Part of a small language model's weights.
Size: 8 heads of 64, MLP 768 GELU.
Architecture: rotary positions, biases, untied embeddings.
Training: a variant of Muon for these matrices, 786M tokens, 6000 steps.
MLP neurons of a small language model. Each row is named by its layer, matrix (down: output weights) and neuron, and shows model dimensions 128-255. Each number is 128 + 32 x the weight over its row's rms, rounded and kept within 0 to 255. Numbers have three digits each.
A block is one neuron, or neurons of one layer that tend to fire together. Before each block is what it responds to, as a language model described it from the Wikipedia text at the highest values.

Short subword pieces inside or ending rare, mostly foreign names and terms split into several tokens, such as Lecon-te, Ehsan-ul, Aeron-au-tics.
L8.down243:102132202127087142150084104147130108186088115045128141074110112125087112093140138103178119141174097043128108109160151164121212037167137071149126167095132184130161106143137120144167145221144110115065064085119192181092180105149135100134147164142152164157100166146116118118094065115128166169080117139148107136102133165137068117121169163062105068141134111089125178116085137119113115151092

Short word pieces in the middle of words split into several tokens, often names or rare words: V-la-ardingen, Pi-cc-oli, re-ce-ipts, also in-word hyphens.
L5.down18:115142114130097078186143101056120130122116159121101152110103156141103200125066147122130119174118112108169105160136147123138131146086093098166165132181161101156103131086108141181188166118122115015124088050154109116160122162060134120145165129070141139143080103156137133152136142172096117094103141097128090123123164135117121133185180097116084126108157074091121135088089130123157114162109
L5.down250:091145152123087120100137137180145130162179212147144070126113096148087103069103160082129164143107129139100109119094165081103125101112130174060139137129129143094088117104131163085097154093109167111156156122135123121177182107131128141112158140124105156168140139161141072060139136147097097075157100050101133110171089175135095098095103120154136090161135143145108147096117213124129178117111
L5.down285:106083140151142126187174126142102118163178127125132133140100176106126116085104204140129150140092175156117110073126169109148154124164144132107081125121146124106078100152098160163166076194148099126129076123176137112116175142115133171144154167119143164172116158115042094069099112124167152145136148122050112112121174189145070096123151092081127075125141069123124159148100127108077147174071
L5.down368:141106121090170113103104202075157124135124074088129118184080139113063055093092093106074116126166147158177104168095146143116141081132083124131107079120117103154136114128172180107130199163126137133193104080144089146100126124092203112066147168128159206158141179085094150162100134144179126113129111139172119112103146085119094136141126173155090173108119090128177145157203098136080088131110
L5.down439:167127078095126081118108170136130168110096112092062154112116140156069134124122180141133088115122110141143155104176099107185117150118111171109132175073190143106129108130122117110174131128133127159077140134137210105178096121154165123169157162061080183176196098134099160109071170105074092135185133130174147099116082132126139150084106133101105159173111144193137138131141117072158124135108
L5.down451:143082224124133122128184120134126120121111165034132093169127160098142118071149139109035103219079046129137154101152134053155123122134165070144147082022147101134119131109136156186129093138093128134144120144148134099137154092050135116168149136111109148143128106180142097094138179128152090164095165125160161142132235128134152104137118076128088112139150127087126127140127090133097093139102
L5.down566:079098123192135117124092148130191146127089139096163126174151134097116135154131105164145117148188088151098126152165114151087120057093114058129117166160107143122104066184131124141128135141136155147134088145138134094136173084093122119186121142144137121136129118150174096132133154098136120093139103119127114117139089070198100105100118124076166140170107118122173112168046133181130141148148
L5.down739:106070142104115166124133098154112146147143145119096113183090121113136090049176153148100115122141115129130152099113096114084140133097092177147109124178125113157159096163137050086092030102070125046116067101106134172193148143160183145094101178105095142136156097183127110136088145093121098091110168049075139085165149093185146064163124165171146140091139167130082115090089137127112152162172

Word-internal fragments of words split into several tokens, often foreign names (Sara-t-ov, A-le-jandro), plus hyphens in compounds such as Jay-Z and computer-aided.
L8.down34:073130147165108131226117100132174162103051141083129097117141163093104161092121114137103124113109153210112150150155171138107107134167113116183131088126137133099078114134116088109173133133136099148131135082078103180138158153123074123117130104133118160114119166132158196117112154181089100117106155128156144145111223121140139164150135158177183107120141171134118194136154076075128114130118

Inner pieces of long or unfamiliar words split into several tokens, often names or foreign and technical terms, such as Cherni-hi-v, Divor-ce, Mycoplas-ma, Omni-bu-s.
L7.down47:111074190159106131106132154187155084099081143108125147133147115145093118136142169119126067128168081093094103115127115165149163075108093086151119165093163115119084143207161112115165155155140113171140187127114142147152097101099153113112106097091139125129144078150149146163107135170157163167109063181118117147130044202165096102144129098104161133120168096113127123170147167100082151149141
L7.down282:099081084120122111121122101157151118121189135115145110133097176162165138161168155104136139132106059131164156100151149190100187094124119134081173122076114122111106139143147075112168118104135122109124122149114164048147174119159154170102122111057151100111075091170124148063134122112145162126131181173125133160136030139093094195119161089104218086128087145165155135076152124155127118088129
L7.down366:142077055204127086111141129158125155086132203102133134112102163106128132138128183105111121123118128125049144131118150140099094113160114120054115128133151101109107137135101162095076106128163159128087129071135022183119135122169143154058103151141116163137128138181156151124087148112144123108077170122150100094108120168121091139117113098123200107097137106087149110078123178204165138168094
L7.down477:136112185151057143126142089114148146074125107099132074148132133133100121182126110153111119103137140047115116102116146165127111029158117139127173057060171141164132141068094143148055085140124185149116191141143146136109135132093113138130182131089075140124103106150117126138094157108165115142152190146129148167198097160092164195076112157113091165157171131208121105150169143164147111187163
L7.down530:155118088139155109121195127148146170167145183071134092135164154195070112127082129102125134130099110136105123149057149121144075151106124115146076110141112154149129139158112114132112074146149126115183115173145120120145086128150183143135089115099147104106159056105110144078145159152087121148155090117120169026119030096096094098160185144148137108124113133199135116097098215118167171096104
L7.down610:095120106099120169162056120102130097076192057133146152108143114112139053108167102143131154104141193145180146082074115087119127167145126137145101149145116145148103104133115133165190123154153155085158153110114169089068114161162102128190151121163148116148113125124193147154142118090127081113138135120158108072086073079120191128133134169057178101122113095097085120120119139194110116155187
L7.down708:123128111159127080128120091148138155178187168083108120120137128140140203117082173088199152143106129115140128131137081110073121155069212146122159097119181132139136173112107154150152114152121136164144125082149144122083161072105140134134174072107094053104133081073090119050152185171178198161122163131123156147148101118107095135033103142041116114078099106183079134163109108153126125050109
L7.down714:157114213069161250145127161127094152148130117121150110128126203065142161142128162085102105070147114095149163121196126113148109132137148114173152155135174058055103139066103151125114101111099167107116083128136142094104130143128113127122159131140120119158175186172116099153082171155119158144129121065129148151113206195139122177196039141102161120137126143091154144137127137105124153106186

Final or late subword pieces that complete a multi-token proper name, mostly foreign personal names in lists, tables and prose, e.g. Na-dal, Kawaka-mi, Gros-si.
L5.down25:076149149146131141164143141113118149164134148136136129090114083083141098162181137081102138167079157142165050100096159094117131058151175158084095117137113108078136113182174108120122088134077157085046083133154131155120174159124122092085105113130119118158113161116112192089126149124094087153155154134088115105192155119119124115125118137116199149174094091095133117140170148115189134191114
L5.down83:153162142196080156111075157104111106107132177133156072157093180186174106107127164030122085142094101088135162053124178130166133126073176169161129172078176121078100085130137175170111132118075130128152144100113163140081172157131155112122144100151164116121155155163102105145103124154166120098141143115115156142123255149149127075141138089066077165153200138170130119120113084152113133186140
L5.down326:124118153139125090139097136150096189170113134100064136187188125184139111137136147055216105128071137108129169138144171159172112154102116078099161116084142146117072155130084141107077102113139089127096188168119082196167138083141162106053193090151160155139123151144126125133107133104051194180118112114176164115143133065129139114143157136141159053135147117138101131159185147147141147112119
L5.down487:126157104199094075150104142134102145125068117100126171116130141141124096120124184124164133088059135093137126101088170075082180109132095170148201165124119123121097113151200164149149125172174141096057176126167178150094096144132189132145041067090130122141096186103104137175131147123153090102140146114124115177130255098093122108152158140138068145162139137099125141170108125142117113103131
L5.down523:078137088149077121123151144135139164080108133201114131117162113145141159156078127161116166145120118164109117188179169145154083062156098165169138134150136129124139160124089190099162132084182142091108134057187134150104102125139132105107158088075139096108157099122079126142064168144075094090170150114068113121171112145097091116107165152165019108118074043151115098134141189178101188095136
L5.down568:120149167098127152143138118167107150133124148154119117141106182193140143128089160075144108089177051121185095169147157122153178150122091155152129145092126112160143207118098075087190165139121097088109165139144133155041132075119140134173162090110116129162154058135093162138114149117158161091152169117138099133059134172102097145114107172094115168143158228145101141142142139132133151086143
L5.down620:137122192113113090173161154132107131059146146152138140102157105115121094120136131083151125149166079184087141096140159187158161133137120049082104151135183108147172122147131127121116139068133097171127116080139124176083136154118150073159146129153145083090167150170143104109123153062198156138139172111117091128062217136108140146104104182125218152108142088157123101119052126158158130113139
L5.down652:115196164150138160122112119098140147092156087069187140182158148117121113187145169125124079145130078099204124119151133179151117174176138086152175138113135140112124157128144125131121135164128154140134121124119095132109085107098127100152104117138137129111132199159119136197066042137124079054170174105142180149121255148107163142240148065134127119123106106092112155133113107126138094157129

The word under (under the title, under a conductor or coach, under-23) and first parts of compounds split by hyphens or prefixes, such as Semi-, inter-, Double-.
L5.down191:120041095179199139145099101152129153145175193143119176141220173149137114195078131114171154142116148143177106096171163052118157097122160126122187154092154108112084132131082122175110148131088124055166066118118124117085128175137129163172163117087168094124136175184134174174135069164139099158116120122099142110129113137111155130184089142131139150081105078105116120093070122118143131117121
L5.down248:107154093086096128146158105170159138076154132111081108067121121127107135123109173146118200119111060176116081145120097116103122096127154152186140127183153115106055163151111115161124119121051137107107154086117196100159103156124086115150137113085135156122137095162063137108070131103130131180120170154130167120167234170092113126143116116154153132087151088120140140128163121163172111120122
L5.down267:139095092116152164089087101120104159149120121069154128125115135101111168143117144157163109155191122138138098095110141090141131103145136141213135171078154129156119111149091068181159184124136093137186093121121195189088101100174093092141074113108139200127086117183146171144117122166105168174145155153144089130176208142148098200141170111152098140112079147118171116115103144085118141081143
L5.down371:166094219082105163096187050168148086226094115111110099223111094123128156183164095220116179079126130086092161134141148159147144126130148119164127150136133122174117126153139100134061107141132141125143139088125114146152171141090145133136104107132152114091118136129172078131110137161055169117113172211109107128147139143113132127151115174142097093027216062068060143089132103162159074128160
L5.down442:157129062098096087082133086123115145104157170180173054086099131104141167162133114124157167106165139071139194139128123099172161113082101144057156178088235146112124140145103107163155135098093143084099095124142168112126103154187111135131131122130180117152088079160141098110164122084092175101160158126166138114123085152151159115123147144168100137124135102098166114214119073108151118130161
L5.down604:129039167110175171125164135193110144132138104177118111148161126112164128137102157141023149155135152088141119143128139148136129142159179188175092179169123096106115122087092072114137164128093152074137089170133057117126184156115051156151132110076162104169175108093149100157078149143125159092133122117091167153111044144171174167146127043098120070124130141124116147127126154131078111104119
L5.down629:124164114117116163113160146112147104165123135117132056095181163134131146134149140084117135047073147146111129113093105149133088145139126128123094121162112104129114203143074121095097063105100116136131211098148133115101123149104127138121149158142129176114118048119108083184110085209123124159122099140099162122146124111121177151130099093143138168098101139129196101111129139077074118085145
L5.down647:093109085131205110082114190166149151107155180154095105145148141122107146121153128137127085108108094171140148041091132157166089084086112134154072114159179090075087119150130163161106129146088130114140165113125149103124121135155145110139112123144106124113102132129106112151126131114096111128123112109103100195124065087140125120064155121141160082094093159168134125144185142165130181103111

Second piece of a word split after a one- or two-letter start, like b·ri·bery, G·lo·ucester, un·l·earned; also table separators and coordinate digits.
L7.down68:141143097149134124097113093165122175163192151152195143168133161093130100131122183118187145111119120074172114065132145135169123097047141191139056108142140142184166174156129153091166076122110144093077101123137140153100112151155116145173157090159156159124066061124130157186155136093136085147111139112110088089099061130110138177054110140092134120159120146154177175201160136162088124125125
L7.down118:185158125100135129118121129117155122148111070060090110110153122118099175123163170110084097174163120109151088139108216138117111132179105153145124107169167146102100166091086134134156124132099119109111133137121134090166122130112172111148119121129147100087152045164098131132093161134114149168159171129113119109150083113155109132153126066146086132132148085180131092156087107084123099087131
L7.down229:142084158145141092153163117122082169099125137150145117098109125118113153113108151160132135206137139083125183095130177097167130168113118087128135152069150107166100109166098137094152137176192092179123159111192193149159131148100148090108139114127139153121117148153135182128198153192141097097070195160110124109127084076144051105120132096172125135104139154178098182133109141126114115109094
L7.down273:151156108149164092155139130116147126115159167135038110116128183167138102171179112079231185149110108082141186187153143134129171168152101174095142183109150085133092101135114118104154128128145115092144151172141187104222139121117111100128172085136039147072141130116089141100151156137112124180115162123108148107113170136151091128090117132159112081146133176167169129088103133136158159073099
L7.down334:106051102128138101189170109128189079044154201137166076125166082115124153139139124116100086083115140130118035133084136141187127187081143162172153108140085114111078173090158129079069117136146101128093181160135120105149125188133170100118081135173140146141103094114139086116150139132128181131109171179131147126152188073142057097134156093113087127119189156101093121107112094104130166171129
L7.down360:132127154153147102141133092149142180127086180140133091090141199104098179131111070173125174129182144160131158084107162134160107130083150130137110115076058121094155149150124116114154158162182134131119112133099081163178176106065139129115101117096118152109064233159164167111130107151119085101165098185151152094149060114117160100117192119107185153165128166122131134091109105192070130082126
L7.down611:136152144143094108130200154101147132125098153124134121200160175138185153126142210107140127124152099192159137135196178084117106151106083125175103154016129152120147130120116161117124109068149146087131123158131174164134083148183156116154125138101124099115092183170093116107120164128132128122161127136089098115151204168196150101075166165187154140061104108121093092168081151135110181075114
L7.down667:162113134154112095136095100179184130134092132111174135179116121074084115115121150170097130225124073106136147139121130156121170127103077086145050143157126148131123173078161132151098131131091119131140121158110138186165137154157122134142123136129115145112132231104049130131086092097128180077090144089132095118108170175141143090157089106054160184098112119083075070087106133118152157165139

Short second or third pieces of a word split after its first letter(s), often foreign names, e.g. G-on-zalo, Mihai G-hi-mpu, E-v-geny.
L8.down501:137113145092114127138107144103132066091072209121127118130128170134111134099139080121129117153145140146157130133125157132138169143153084114116080152133127121183055146120138083154201089108135117146160172106142128101163165118128140132097146169081129184134151120152133120148092185097083105145200088128092110124120255120173093133109088154219117126136177173162174085160134149114141148096121

Hyphens joining parts of compound names and terms, and word pieces split mid-word, e.g. Coca-Cola, Post-Dispatch, anti-tank, pre'st'igious.
L7.down305:110137099075124104055103098158081084157206183146225101137136118105104119136125097116097112114098158178115093089080136106123180145163133124102124129094108134128074139133156155132079146153133134177129182137154145111113111092192135094184124143096036122120161096205192178112096125104107125124139135099172136123126119099067129181096068109161060157151147129136151104086168128144115170099138
L7.down364:114174152170109141156107125127135085114153166144073106102158145089100149095124109154112116155164108109180102169148099099162083132165149141116100173153165164150147149157171090156132150150085173179144169100117104098151117119142159104099070111082146124190151214157205152153068160090139064099151131147163149127129241143162062108146123229128156150117096128109115161103162083144152099116183
L7.down464:104103126145129145093142134074082119169169165133153096124153145162156120113097091195182129133109069130130153139148149116112108136043103111137131124120176126114177125092102166116109101170164159106165110089175114093177141117107113106085191183105116098124132114175078124076109153130150175142096123111123159122096148135198150067109138129115145130159161146141198118173109121117141115100160
L7.down487:165139128113137149131132170113039083112163134138138131183132120185136136172149142131136096127134164142088154079129126085124141087115115096133148170112131144134089183160077156125154158118133148151171094195144119092122080141157153165102114086093094246077166070117105102163162137104121171153116131182109115138120048102139131070143124104190134091107128168195117135138099153131139172132115
L7.down542:139143105164165122113108055155128143196167149110158167168077142162119136099093225164155160183142144134130172155059102131161120137061166188152148091061153113049146107133111155144102136113112106097136113167129051103146130113146074142161120143116180089123132141144147118136154154153118124134142072153061164170088174124154099150131122078126120139069156110141055118146184117087119110169115
L7.down630:127105084186146086184136145075169165162071115092154151105135167106118149132094047154088116168081162051103129164111173100126108107114146160121139121112102141161138112166114137138091193169106121170106130169144193129104159156136136123107176158053123101118092051072127151170172099169079112095106140121152183103133116142127161073113122097171130108149151114138090157181129118120136178085120
L7.down679:110130115135157121127112145067168166120139102081151142154134104112128126107085100119144176111153056158162067171158139167118126110095105129158135126103110158135148120124133111155153101149090131114134138072125123154116150100121076146117160169139136191127095126078138190170148166135115077077112117155155173115112107131161130094178079115062117079091164166096146120143102121122170133119102
L7.down717:155141087122137145124147158080159111132152094074091085133143136096082138103210122077142062146123091168082139159119101098176107124089087131151153140152166139135111138127130129076133124096154168162140109176113146136139135154102133151126145164102107104079121120144103124168126135179086114177098128142157091129156033151105193125135140052103116104108135085090130148121172150087205111087124